Weights of a small GPT-style language model, trained from scratch on English Wikipedia.
Architecture: rotary positions, no biases in attention or MLP.
Training: 123M tokens, 7532 steps.
MLP neurons of a small language model. Each row is named by its layer, matrix (gate and up: input weights; down: output weights) and neuron, and shows model dimensions 32-159. Each number is 200 + 30 x the weight over its row's rms, rounded and kept within 0 to 999. A neuron's up and down rows have the sign that makes its largest values positive.
After each neuron's rows, "fires after" lists the tokens most often just before its 100 highest values on Wikipedia text that the model never trained on.

L6.gate275,141,214,211,168,224,258,184,242,131,170,182,212,203,148,152,106,223,175,225,209,176,225,198,227,223,213,145,166,219,220,154,260,170,184,193,192,181,148,201,171,200,231,210,213,230,163,159,223,209,229,216,185,162,222,181,226,220,160,163,176,187,157,237,153,185,193,205,251,185,217,213,158,205,202,216,178,202,234,205,225,194,181,171,201,281,167,180,239,225,202,231,196,133,181,248,211,202,191,178,215,243,183,191,203,179,170,220,164,223,245,220,232,188,189,181,222,182,232,149,214,219,218,166,202,186,218,148,193
L6.up275,269,154,193,243,184,218,176,226,178,174,149,181,225,194,136,211,181,167,211,213,179,199,210,175,199,241,226,185,156,218,199,151,229,247,163,276,251,174,167,167,180,216,178,156,237,265,219,237,159,225,201,232,167,219,245,216,187,172,194,164,151,182,143,211,174,161,215,152,178,180,223,203,170,225,163,157,219,221,254,203,231,194,169,235,204,182,246,234,177,164,171,198,270,214,196,192,199,217,177,191,196,199,220,218,191,172,114,221,219,212,187,217,218,157,190,228,243,211,190,173,204,195,197,174,205,167,181,207
L6.down275,208,175,289,201,192,230,189,205,170,203,243,229,187,197,182,263,231,259,206,214,216,176,216,274,203,192,153,200,232,199,169,145,179,191,203,185,222,178,243,160,197,258,172,205,236,204,231,190,245,140,199,169,173,275,147,217,230,176,191,191,189,200,209,205,197,190,208,177,160,245,212,137,217,246,177,142,214,210,197,195,221,163,184,188,194,154,189,228,228,214,193,179,196,125,180,187,201,196,176,194,246,199,195,199,228,246,144,165,215,209,209,216,200,224,147,206,184,208,154,226,178,222,149,192,202,305,193,207
fires after: " d", " s", " a", " F", " S"

L11.gate232,203,230,154,185,165,226,207,231,184,153,206,181,214,175,207,199,231,233,222,236,239,225,221,206,241,237,187,187,148,203,237,215,183,253,166,185,205,220,154,149,178,201,189,179,244,231,228,135,187,242,147,217,207,238,196,195,212,177,216,198,163,207,212,184,196,175,183,167,252,198,181,208,191,244,222,234,202,171,190,199,237,215,183,266,218,194,237,248,228,194,173,167,188,220,236,163,154,241,193,218,254,156,142,189,162,172,171,229,254,191,210,193,204,194,169,211,131,198,210,221,194,236,183,188,232,185,211,174
L11.up232,241,161,162,208,154,241,206,220,151,211,192,206,197,160,220,219,217,192,214,168,261,210,223,223,176,181,173,182,156,167,233,191,178,215,225,235,205,186,223,152,160,266,131,195,199,196,178,224,223,217,229,234,229,169,165,201,252,241,216,233,137,220,207,141,209,160,190,156,214,161,191,224,203,203,184,220,177,209,185,186,247,225,214,228,228,160,179,271,198,212,203,199,227,242,190,195,182,162,202,191,142,148,110,228,176,142,208,167,229,174,233,225,240,174,145,205,192,200,169,159,209,216,211,216,190,201,208,247
L11.down232,207,219,259,232,245,203,182,190,185,253,238,230,203,214,157,194,207,212,138,207,229,197,212,209,219,211,179,197,280,158,204,244,229,197,185,163,167,190,143,189,207,174,145,245,233,197,196,223,204,154,190,222,217,189,168,166,172,258,161,222,232,220,197,229,188,215,153,182,124,212,162,203,184,237,164,236,226,191,194,190,217,178,216,129,147,187,193,233,173,237,203,219,162,224,192,165,162,250,202,185,169,207,189,211,211,215,136,142,162,180,217,183,255,194,193,175,204,203,214,192,221,224,191,224,215,220,212,164
fires after: ",", " s", " st", " St", " a", " ("

L6.gate35,231,186,222,95,219,147,187,217,192,203,171,203,209,213,161,177,167,186,219,184,182,165,212,245,187,210,190,177,190,221,196,228,215,190,229,195,206,163,188,224,224,177,217,219,237,302,176,184,184,181,197,137,151,218,201,260,180,178,192,217,206,159,219,159,189,194,204,220,190,215,207,200,196,213,244,229,267,225,118,215,230,157,158,216,232,191,200,138,217,203,242,194,261,180,229,204,168,200,192,222,250,249,217,125,232,263,215,252,229,188,156,232,225,196,158,207,210,219,230,206,173,206,180,227,175,196,196,168
L6.up35,199,229,214,169,202,164,203,218,208,187,250,208,206,176,190,188,242,171,234,196,196,147,228,231,172,215,176,181,156,176,160,229,187,211,171,208,221,241,183,171,216,242,187,200,218,202,229,171,169,207,144,138,202,285,167,188,221,245,157,142,233,163,203,172,209,212,189,177,229,219,253,212,201,205,236,156,251,227,170,204,134,185,218,195,175,221,161,222,183,237,190,209,212,153,198,248,209,160,238,188,203,211,235,182,205,240,229,220,211,211,194,188,193,214,211,196,255,152,155,187,179,186,206,226,256,217,231,277
L6.down35,197,205,206,128,204,209,205,182,258,179,193,230,248,223,232,260,255,187,196,196,218,189,164,222,151,157,204,196,192,251,164,173,202,153,239,141,209,198,194,168,246,199,184,189,186,274,165,185,209,172,204,186,198,209,181,197,180,194,170,269,232,210,185,209,226,211,209,215,217,173,189,218,190,267,169,163,197,218,178,240,234,178,150,237,229,272,211,252,163,201,232,178,231,220,181,218,197,227,189,186,265,242,249,186,217,158,249,163,223,205,167,238,164,172,213,214,204,203,214,195,209,214,211,189,126,267,230,230
fires after: "19", "20", " V", " v"

L2.gate90,226,235,204,193,171,250,259,180,228,163,199,190,200,185,232,159,155,208,200,224,145,216,232,162,175,199,262,172,193,193,213,204,181,208,222,219,225,225,171,143,195,230,211,218,145,191,233,244,196,209,220,221,140,198,157,211,277,174,154,179,213,158,195,174,160,178,205,207,178,167,201,177,249,216,170,254,188,278,218,172,219,156,201,211,203,241,157,139,239,207,162,189,209,226,256,182,213,163,206,214,242,195,159,283,204,204,229,193,200,212,210,183,220,265,222,194,188,204,148,185,172,226,176,210,182,178,206,216
L2.up90,184,175,180,240,249,187,197,214,243,176,193,174,183,146,256,216,223,218,185,258,173,148,186,243,172,211,215,206,219,213,157,153,191,158,264,205,208,243,236,214,229,232,223,235,196,188,170,182,202,178,217,179,222,177,168,216,162,189,156,205,228,151,188,229,257,208,244,181,177,290,213,195,202,184,229,191,229,219,211,179,199,191,225,217,217,210,184,222,245,217,175,185,251,152,237,216,202,239,207,210,232,183,166,223,199,139,189,174,226,180,232,252,189,170,212,208,208,186,187,195,222,244,211,264,219,162,219,195
L2.down90,174,182,228,217,182,187,190,185,257,149,251,207,176,163,210,180,157,199,218,217,222,186,188,164,231,218,241,226,228,245,163,189,186,178,234,167,183,224,133,176,231,260,244,241,188,163,244,200,201,206,195,147,169,177,267,272,153,191,185,187,195,184,155,193,224,252,221,188,184,153,172,170,222,220,188,137,250,222,257,193,263,212,211,180,222,201,173,238,182,233,188,189,216,186,203,224,206,225,194,233,165,185,204,180,214,244,198,148,189,194,204,196,239,202,187,193,228,201,266,218,224,185,191,199,242,173,184,187
fires after: "st", " st", "and", " St"

L9.gate231,183,182,186,155,212,226,183,204,154,151,152,240,222,157,164,198,199,206,157,178,172,201,189,249,198,179,249,214,209,282,236,203,203,223,207,245,138,229,223,202,214,132,212,200,181,192,240,177,209,187,126,180,205,209,209,249,193,229,226,189,231,205,169,161,219,272,162,176,213,180,191,205,163,181,207,196,241,203,157,212,205,186,189,271,168,192,234,238,209,237,168,169,189,234,171,209,156,196,212,169,238,223,169,225,195,191,159,170,205,220,170,212,190,166,248,173,276,147,239,214,156,208,278,208,211,162,151,223
L9.up231,188,222,239,190,287,186,204,194,214,204,225,156,237,176,200,206,261,200,218,183,214,173,241,260,208,153,190,225,236,269,219,166,198,213,158,177,243,221,214,192,201,170,229,215,193,207,197,197,245,189,250,227,241,187,187,199,203,176,215,193,115,181,219,130,211,194,197,214,188,157,184,158,226,211,195,219,216,219,196,210,227,200,198,199,220,206,201,166,202,181,173,257,147,270,220,176,186,206,165,193,183,224,218,208,177,163,219,159,213,216,166,179,184,172,253,218,196,169,225,216,176,203,208,222,223,230,273,152
L9.down231,164,177,175,179,169,243,192,195,219,194,241,180,195,257,150,236,178,181,241,219,206,211,166,251,172,138,228,200,185,222,186,220,192,258,178,228,215,213,163,169,216,253,248,186,215,133,247,194,222,169,193,162,175,200,206,241,151,171,196,216,226,221,177,159,161,232,168,197,216,195,267,210,229,190,186,224,178,208,226,196,185,244,166,176,210,229,255,217,202,199,164,181,242,186,204,220,210,189,229,205,198,149,260,201,201,183,174,176,213,159,179,164,248,184,184,157,192,229,230,146,145,133,161,200,186,247,207,151
fires after: " is", "b", " was", "n", "-", "i"

L6.gate312,240,178,219,193,215,145,222,200,190,187,208,218,157,188,257,180,215,207,232,224,197,200,198,138,200,176,201,184,200,164,251,228,170,221,194,226,207,254,173,185,189,226,225,153,194,176,206,222,261,188,188,219,170,203,198,185,197,194,233,257,230,172,195,189,205,212,241,173,228,161,227,192,190,213,170,212,182,188,192,203,207,206,202,131,214,182,219,158,195,208,233,193,200,207,251,163,162,205,166,207,156,184,165,251,168,198,200,180,261,162,185,190,274,168,187,226,239,239,200,213,196,204,226,225,181,237,152,193
L6.up312,160,198,226,189,230,148,194,212,242,233,168,204,199,152,205,207,208,225,214,221,151,159,243,125,174,231,180,204,218,240,175,243,205,241,241,112,145,217,248,229,178,215,237,155,190,257,226,227,170,186,227,177,200,249,173,192,201,216,241,239,236,193,231,243,176,200,170,192,171,190,190,187,224,196,155,172,196,166,217,178,191,166,187,190,175,197,200,205,216,202,189,268,226,245,183,227,155,221,215,225,209,120,238,221,146,209,213,231,206,259,214,221,183,162,236,222,201,214,191,202,202,200,182,195,162,167,226,166
L6.down312,205,165,196,246,196,229,199,230,176,184,247,201,134,206,189,194,168,181,230,185,174,251,213,242,243,219,187,147,173,216,212,205,216,165,226,239,238,255,230,236,149,224,181,187,202,178,208,208,153,144,192,222,197,191,171,164,184,187,212,244,229,110,233,213,170,229,213,187,208,231,236,181,204,187,193,179,209,246,274,222,191,245,229,208,197,228,231,214,206,200,139,149,166,182,214,189,197,205,192,230,172,199,190,232,217,199,210,152,169,160,200,218,196,185,203,159,229,200,235,204,178,214,228,256,180,250,185,180
fires after: ",", " April", " September", " January", " July", " October"

L9.gate83,175,183,184,233,244,192,212,222,180,165,177,192,165,224,216,184,191,225,255,164,242,181,195,172,202,218,208,228,176,161,172,190,215,221,201,245,274,205,206,226,185,152,249,159,223,242,162,155,150,231,234,151,190,224,192,236,235,214,237,247,160,240,192,187,198,241,202,238,186,220,202,225,157,211,202,190,246,150,187,181,238,197,188,237,193,204,186,188,151,176,229,235,247,219,217,241,212,165,231,192,193,246,163,177,205,202,186,241,185,245,213,186,146,207,146,187,214,198,183,204,217,249,226,170,213,193,184,185
L9.up83,193,250,190,201,207,191,248,190,173,254,242,195,206,173,135,206,207,200,174,194,187,229,215,227,240,219,224,171,241,201,146,267,205,230,226,237,209,228,167,226,181,231,224,210,195,166,188,189,198,143,163,235,195,200,161,226,173,172,195,138,228,208,159,224,190,206,228,167,250,255,172,227,254,218,170,180,205,227,166,169,178,215,182,187,195,192,272,223,233,205,231,220,195,196,201,163,178,166,219,169,210,246,168,159,210,176,203,192,193,170,173,288,240,199,161,176,260,243,162,201,166,212,201,237,192,174,188,233
L9.down83,154,192,199,218,219,213,249,197,263,196,175,135,249,193,191,269,197,218,232,204,185,204,221,151,206,208,157,194,198,210,206,235,186,213,218,167,243,130,229,237,183,181,199,210,219,223,157,197,212,252,207,194,173,194,185,199,248,222,235,183,225,197,218,204,164,186,135,207,197,166,168,202,159,203,228,240,194,186,172,212,157,249,149,186,212,183,199,204,235,162,213,202,229,212,239,207,184,185,161,170,199,202,147,203,169,220,264,199,209,181,189,221,188,138,197,178,218,219,225,186,203,192,177,137,197,219,208,185
fires after: " V", "V", " v", " t", "ol"

L2.gate233,212,217,193,178,175,177,198,227,190,201,213,237,216,205,199,182,161,207,199,135,161,217,192,183,198,207,240,213,210,246,171,234,227,179,184,211,213,166,185,198,210,237,186,229,250,175,231,209,179,150,222,210,216,200,282,157,239,140,167,170,252,233,256,236,164,187,268,178,196,226,177,191,261,231,219,196,194,238,214,212,193,158,202,244,226,204,213,158,184,187,183,189,217,176,195,123,205,219,220,157,198,164,207,161,210,196,192,212,128,192,257,225,258,194,165,213,234,216,188,198,190,150,190,207,230,205,184,195
L2.up233,210,163,228,204,160,188,232,247,167,167,181,288,243,191,240,172,162,206,160,154,192,201,165,161,189,210,178,215,218,277,215,241,156,187,224,210,235,190,196,211,216,227,146,193,192,193,187,252,228,170,251,192,204,176,245,196,181,219,206,159,186,216,213,174,242,269,254,177,237,212,183,155,252,178,193,152,182,205,183,186,168,171,204,207,243,154,201,164,184,190,206,159,174,225,218,197,246,194,209,174,213,201,235,152,192,254,181,213,195,211,228,226,224,194,165,184,204,215,190,174,212,234,205,232,227,257,246,215
L2.down233,204,206,216,232,259,207,211,185,224,194,152,193,187,154,173,216,232,208,190,193,168,183,211,144,203,137,186,182,203,233,244,230,230,219,234,232,233,134,247,211,227,218,238,204,199,216,245,166,201,165,232,216,222,190,227,185,163,200,231,169,212,265,205,211,202,280,189,215,215,253,214,205,243,202,215,178,201,145,151,210,213,189,208,229,206,169,226,191,183,197,193,200,180,124,222,193,245,210,206,167,219,194,249,205,182,226,205,200,175,193,204,200,200,158,263,110,202,192,156,190,200,199,193,180,205,265,191,197
fires after: " p", " m", " P", " c", "P", " M"

L5.gate205,236,171,207,174,196,137,193,252,231,211,212,217,217,268,206,165,183,203,169,208,202,190,215,266,205,144,151,188,160,212,204,240,210,239,215,166,222,185,150,199,183,201,178,100,230,209,259,160,213,190,171,228,166,228,176,159,199,124,188,198,172,204,215,146,249,128,199,190,209,271,166,202,200,190,229,188,194,211,196,218,195,192,215,197,208,207,154,166,179,199,166,201,204,215,185,215,184,255,186,227,239,170,182,170,234,190,190,184,212,203,193,191,185,246,171,222,217,154,206,193,211,176,165,246,213,228,179,196
L5.up205,172,198,247,141,261,194,226,232,185,233,170,231,212,171,232,197,197,231,198,227,217,188,220,165,210,210,165,172,156,182,217,208,234,228,194,234,155,157,151,252,253,222,240,208,251,221,179,199,172,185,172,153,196,235,162,189,223,161,217,174,234,274,161,241,188,200,223,239,221,173,188,211,183,154,206,210,217,200,199,207,240,212,209,210,268,164,228,212,204,181,236,197,169,190,187,233,308,217,204,182,241,196,223,240,216,122,236,169,212,215,247,200,228,191,204,201,223,165,202,192,212,186,147,200,210,191,192,242
L5.down205,226,189,221,134,176,201,179,176,182,207,219,199,258,169,208,227,221,167,206,172,166,194,255,230,126,151,185,195,257,214,171,203,207,214,220,199,180,185,200,211,140,221,243,246,136,222,160,211,210,220,140,216,177,275,144,231,214,199,196,143,175,206,186,227,218,185,199,221,171,191,202,158,195,207,196,216,191,170,174,183,232,166,170,145,199,204,259,243,216,201,212,203,174,220,217,206,203,176,223,234,194,209,253,152,175,192,217,240,163,224,183,216,244,205,245,147,184,239,178,267,144,197,170,165,181,187,186,187
fires after: "20", "19", "ab"

L9.gate114,253,201,209,218,234,208,239,212,196,201,248,127,230,224,163,174,166,229,230,210,195,234,245,218,144,172,259,210,198,188,211,227,231,237,237,238,163,198,203,207,197,222,231,219,187,254,265,242,209,177,248,225,207,209,179,221,213,174,214,213,218,141,159,204,188,215,183,199,179,230,219,237,132,171,187,229,228,268,191,245,219,183,203,157,204,209,160,171,183,231,122,199,209,175,215,182,227,173,235,173,215,205,180,236,156,186,211,126,158,206,202,213,264,193,170,204,193,180,151,201,250,232,224,209,221,174,181,166
L9.up114,152,127,212,212,193,196,197,241,175,179,176,194,181,214,194,231,222,176,248,187,208,212,201,233,191,212,190,211,250,202,201,157,226,161,226,207,208,174,241,167,230,202,162,235,197,178,254,152,260,202,223,218,245,228,205,260,264,147,221,227,165,184,174,222,212,160,192,186,193,229,210,165,223,195,198,275,222,206,145,240,210,164,125,186,134,207,208,193,174,147,181,166,194,186,166,173,214,176,194,181,222,240,180,227,153,173,165,223,181,200,149,214,200,186,187,191,159,168,211,231,208,158,235,235,169,207,185,190
L9.down114,213,277,223,261,160,189,181,210,214,152,195,193,261,162,184,231,198,149,182,198,158,174,204,174,182,231,193,213,283,187,188,202,236,189,263,161,245,171,183,188,243,214,199,172,220,220,188,179,257,232,148,198,202,170,135,215,198,197,177,226,197,229,200,202,153,248,189,237,225,209,173,234,135,195,186,208,209,182,163,185,205,151,226,228,239,177,163,206,228,197,186,236,166,200,233,173,243,187,205,183,167,189,185,230,169,204,221,167,146,217,256,194,232,196,215,134,208,137,155,154,222,198,191,209,209,218,209,201
fires after: ".\n\n", ".", " ", "ased"

L6.gate206,177,200,235,229,190,231,189,199,242,206,218,199,218,214,164,209,202,163,208,234,220,161,213,118,209,232,249,169,173,189,245,208,260,258,170,227,153,218,249,234,179,187,176,175,239,250,211,207,170,205,181,179,208,220,148,212,216,192,221,227,195,140,238,186,199,231,183,190,218,187,200,147,236,177,218,174,210,182,173,197,156,136,238,197,184,194,166,223,170,235,249,202,207,202,216,217,205,303,176,220,196,129,185,190,119,211,199,217,182,177,238,240,181,161,216,168,210,211,150,219,236,222,184,216,220,221,189,197
L6.up206,161,184,188,230,148,134,237,203,168,177,223,216,194,188,173,230,221,205,275,168,223,205,197,197,162,243,221,209,236,250,207,252,158,226,230,221,209,220,216,188,268,204,187,163,209,177,213,231,183,160,216,229,225,254,184,196,163,228,223,211,228,176,219,209,210,175,168,173,208,170,229,182,165,231,152,163,157,206,220,194,234,178,187,143,235,171,232,134,230,217,177,168,204,234,191,188,199,221,197,209,214,170,217,228,199,160,208,182,203,201,153,171,223,156,185,207,232,221,240,195,186,227,214,240,224,235,207,166
L6.down206,236,204,174,211,167,158,213,204,221,169,227,174,189,170,146,223,173,164,172,207,154,222,247,195,222,172,224,199,227,204,197,172,240,214,151,233,181,209,260,184,159,168,185,168,205,201,183,183,170,206,218,199,209,222,183,179,183,196,213,224,183,171,197,221,194,195,200,175,251,191,225,204,170,235,212,239,221,199,217,235,247,259,208,131,215,230,216,242,187,185,175,211,193,225,201,149,191,281,162,262,233,173,222,203,155,178,255,209,179,155,212,215,187,165,170,138,203,241,215,213,206,170,208,269,207,194,174,173
fires after: ",", " January", " April", " September", " August", " November"

L6.gate262,167,195,221,194,232,221,207,234,234,173,232,175,179,179,178,174,204,202,146,277,158,194,259,160,161,236,217,193,202,212,229,188,209,215,177,202,205,195,213,110,209,250,211,162,230,229,260,238,229,269,261,242,205,205,186,213,212,174,176,189,171,147,213,255,160,189,165,190,181,195,174,197,221,159,181,168,187,195,145,157,226,186,225,224,184,239,227,206,239,185,223,161,164,154,215,189,235,201,217,210,205,194,202,237,204,194,180,214,174,187,193,179,218,239,195,226,171,97,212,172,154,197,221,207,209,190,206,189
L6.up262,174,176,149,183,218,187,199,193,226,211,219,195,159,217,153,190,186,175,170,227,236,232,242,208,183,240,211,261,145,186,234,212,190,174,217,189,242,177,245,158,231,119,206,206,144,188,215,191,203,221,175,173,200,213,178,188,206,200,244,253,250,205,261,246,189,244,201,193,219,196,260,252,221,231,176,188,145,175,235,214,249,185,152,161,185,186,210,180,194,187,209,225,144,241,163,219,243,225,235,187,177,221,239,290,219,200,168,204,190,186,187,197,228,191,195,188,188,169,178,158,133,204,211,172,169,141,184,215
L6.down262,252,193,191,154,196,189,230,214,226,210,215,198,182,200,202,202,168,172,251,234,210,212,225,199,192,212,270,253,208,213,240,181,209,199,161,192,224,159,214,189,177,194,199,198,205,196,175,185,213,169,253,216,232,229,193,207,160,234,234,220,181,162,200,245,148,177,240,163,171,189,236,239,199,186,209,222,225,217,199,158,225,186,149,132,209,241,188,158,241,206,212,193,188,181,228,180,180,172,221,226,210,170,214,262,208,255,195,202,201,280,225,201,236,281,164,195,151,210,216,175,222,212,240,183,203,171,197,176
fires after: ".\n\n", " f", "\n\n", ".", "is"

L2.gate119,192,203,208,229,210,201,178,245,208,192,203,216,207,179,199,155,167,220,185,190,223,154,220,183,235,251,235,261,193,203,209,208,238,195,270,191,181,169,173,183,175,230,254,172,202,268,178,204,226,225,168,197,239,154,208,239,180,202,215,179,158,199,208,233,212,161,187,169,218,140,217,125,270,211,159,181,159,200,138,221,200,203,154,211,181,177,157,219,196,231,192,185,202,170,176,168,172,261,159,212,191,210,183,184,164,204,213,166,169,213,209,219,188,197,236,214,156,199,222,181,194,182,201,240,253,172,128,220
L2.up119,241,162,238,172,191,221,195,227,221,254,172,183,253,196,194,202,198,145,165,161,158,248,215,164,197,171,200,230,164,206,259,201,190,203,226,225,213,188,215,205,212,165,216,219,228,206,211,232,237,182,236,202,168,185,209,218,233,208,199,189,165,157,225,156,231,221,177,185,194,234,209,181,172,137,201,145,242,187,173,245,207,182,251,230,238,175,195,199,260,199,174,221,215,207,187,246,152,227,200,229,167,221,181,161,195,180,203,213,193,205,233,271,248,142,215,192,192,132,170,215,192,209,157,246,222,193,184,172
L2.down119,204,171,211,212,189,228,196,252,164,221,112,212,216,152,148,248,210,217,194,248,203,272,202,176,223,195,194,201,209,188,178,214,172,232,221,211,198,152,204,197,198,170,223,194,132,163,176,192,211,243,252,196,220,211,162,238,211,241,209,183,217,131,208,216,221,187,254,195,246,195,201,233,171,208,186,157,236,181,142,230,184,200,210,224,188,210,189,243,218,186,196,257,188,160,196,199,196,199,187,226,214,205,201,118,233,179,171,222,245,185,224,210,208,176,223,195,210,199,215,248,196,127,130,255,177,181,181,214
fires after: " P", " p", " S", " V"

L13.gate188,206,179,231,165,247,216,184,211,191,236,185,145,230,280,206,219,186,210,201,247,233,233,159,246,279,239,226,246,169,248,185,187,200,226,177,130,166,209,191,234,186,202,239,182,220,191,146,232,185,168,203,181,174,183,184,217,217,181,210,202,204,247,206,210,231,154,183,153,200,217,175,241,218,192,206,201,177,234,211,161,146,232,223,205,183,151,241,183,209,153,190,211,252,209,178,203,208,191,198,186,214,165,185,182,193,173,194,176,131,199,218,220,196,186,245,225,193,243,136,237,189,202,168,236,202,260,191,180
L13.up188,214,179,266,265,196,196,239,201,184,182,187,195,167,222,241,180,134,162,241,236,214,271,189,156,230,172,221,187,249,184,166,163,238,186,170,179,204,232,214,207,226,202,248,229,188,198,188,210,183,266,195,164,204,202,213,206,188,201,212,187,227,208,165,204,275,167,205,216,226,99,269,251,196,237,180,222,187,211,168,247,213,268,186,220,210,167,224,195,201,203,198,195,206,180,207,160,211,168,199,188,216,208,244,152,239,244,209,204,196,198,176,185,161,211,195,247,157,243,199,214,236,201,239,197,196,244,251,170
L13.down188,196,240,157,193,213,211,217,262,194,137,302,148,201,176,198,205,184,227,211,238,211,147,207,168,212,213,204,137,219,188,219,200,197,223,174,254,152,174,123,178,218,200,198,216,232,170,238,156,234,248,236,220,235,176,229,188,210,248,204,202,226,221,254,194,203,281,195,192,149,254,166,169,205,147,208,181,226,151,197,229,198,157,179,204,186,187,159,198,210,216,192,191,186,184,176,204,216,184,188,204,234,144,224,208,211,194,191,237,210,201,220,208,249,215,185,228,255,214,184,234,164,223,198,162,220,131,209,182
fires after: " ", " D", "ra", " L"

L10.gate279,209,243,169,167,214,183,230,191,161,178,173,203,233,210,187,190,224,218,254,145,208,179,188,219,204,220,170,162,204,220,174,201,190,190,246,214,154,189,127,223,198,141,178,168,187,214,183,182,163,167,224,204,189,198,198,207,217,192,173,210,214,185,249,256,210,174,178,191,223,212,190,196,164,200,255,229,179,245,173,206,207,170,148,242,203,191,216,218,174,161,196,183,240,202,105,239,195,230,218,265,279,225,166,235,166,208,139,186,195,169,183,192,166,212,183,178,199,193,191,200,211,218,184,256,206,160,156,230
L10.up279,238,231,228,159,188,168,216,164,226,226,192,227,147,170,134,200,206,245,209,185,184,170,186,160,206,183,180,176,191,197,163,183,209,221,205,184,151,144,172,129,227,186,166,157,194,218,177,187,171,184,196,212,212,208,139,193,214,210,166,181,188,224,162,229,214,210,193,224,243,192,208,166,210,220,208,215,174,270,184,209,184,177,173,207,231,232,255,183,207,129,153,196,272,211,130,184,216,224,258,155,206,228,198,184,220,210,194,196,212,218,193,248,170,203,213,179,236,168,202,156,194,171,214,231,177,174,280,215
L10.down279,210,158,255,237,154,121,199,239,217,174,162,246,180,175,202,152,192,211,173,223,214,252,230,188,214,138,261,196,231,212,231,231,176,204,258,173,210,202,236,219,183,262,152,224,189,241,184,214,194,161,228,215,137,232,173,238,201,170,219,210,213,157,167,183,203,225,181,255,148,191,185,193,184,152,199,215,210,181,163,179,188,225,200,184,214,191,173,183,181,176,202,226,142,179,227,149,283,193,173,224,193,216,220,188,253,192,203,181,209,173,201,204,159,192,187,165,194,193,186,257,182,187,259,191,203,168,245,180
fires after: "19", "20", "18"

L6.gate172,231,196,218,129,191,172,171,204,194,166,221,201,209,263,245,207,216,241,184,221,224,236,136,249,226,226,240,184,228,165,178,161,214,232,169,228,201,204,157,165,225,242,219,186,251,224,217,169,171,157,203,207,208,205,209,166,196,189,160,205,250,172,156,213,274,185,254,213,199,193,186,249,226,225,164,186,237,256,222,133,234,243,222,229,232,169,213,193,156,194,247,223,197,157,260,242,180,178,165,211,206,149,220,193,237,146,214,242,202,156,204,240,221,206,223,174,233,193,226,219,188,223,204,201,190,198,172,223
L6.up172,189,205,213,209,163,192,226,145,206,195,130,233,190,198,217,200,181,193,203,229,190,205,156,158,165,219,169,172,210,191,204,215,191,202,167,232,157,235,237,170,206,244,216,229,207,171,258,285,170,164,201,296,189,210,144,176,202,177,207,234,250,195,197,241,210,190,200,155,210,198,225,220,144,190,192,219,197,153,226,180,195,223,192,183,237,186,221,168,155,194,222,196,203,236,195,184,258,261,199,219,200,130,220,232,257,262,186,203,182,211,208,152,227,150,200,171,228,169,160,151,214,184,174,194,224,153,220,198
L6.down172,162,210,173,173,261,174,254,224,194,162,198,213,234,259,162,141,187,220,190,185,208,211,183,181,277,204,163,242,178,162,160,168,179,185,184,164,181,243,250,251,136,199,189,211,154,228,231,207,186,259,241,165,232,188,224,170,202,223,183,221,214,228,157,186,204,146,224,166,156,191,197,168,197,214,208,244,213,217,178,226,204,186,229,235,193,207,137,204,200,212,226,207,190,153,172,230,202,161,181,201,203,236,197,182,169,160,217,193,176,193,227,258,179,185,197,217,146,166,184,198,201,208,201,188,249,186,204,204
fires after: "oc", " c", "ac", " pro", " years"

L7.gate275,250,275,204,237,244,197,239,157,262,215,217,186,221,160,211,214,194,189,220,234,214,179,195,204,205,242,242,217,131,209,236,184,184,194,211,205,213,170,174,144,234,199,193,216,184,174,199,192,212,214,204,241,213,198,157,186,194,183,165,234,193,172,211,203,240,177,203,186,226,225,150,255,185,208,141,137,195,169,153,196,167,160,164,231,234,183,146,188,213,183,194,193,198,198,197,174,205,198,168,195,199,196,175,246,158,206,127,177,217,182,182,147,262,217,128,160,209,191,235,231,199,207,212,152,212,138,203,199
L7.up275,214,195,246,247,204,162,190,193,198,198,220,209,170,195,196,209,193,215,220,238,230,178,219,227,198,271,268,174,112,192,211,206,178,199,209,180,235,185,177,175,214,243,200,198,203,186,202,199,229,213,260,225,210,261,222,221,159,241,188,234,220,151,201,199,179,150,185,160,219,183,164,260,228,229,173,191,179,123,173,225,166,198,194,183,207,245,201,152,213,162,161,209,200,191,181,162,249,211,199,172,200,197,194,224,175,208,182,185,184,200,214,184,261,253,184,113,188,183,245,180,182,190,220,229,232,193,216,195
L7.down275,223,208,201,187,185,193,194,217,212,173,207,210,229,202,200,234,233,204,145,254,233,237,210,245,147,169,218,218,178,150,256,231,224,230,272,183,219,210,201,245,201,175,158,167,177,230,201,205,262,209,247,256,141,152,216,222,179,201,215,172,161,208,169,204,140,222,178,228,198,174,202,241,190,196,252,195,213,197,178,194,167,136,187,227,178,243,204,194,202,213,171,250,177,214,176,209,178,197,207,210,183,140,192,233,167,188,194,169,160,204,187,218,175,213,250,155,135,188,151,220,215,242,183,203,194,248,116,214
fires after: " f", ".", ".\n\n", " to"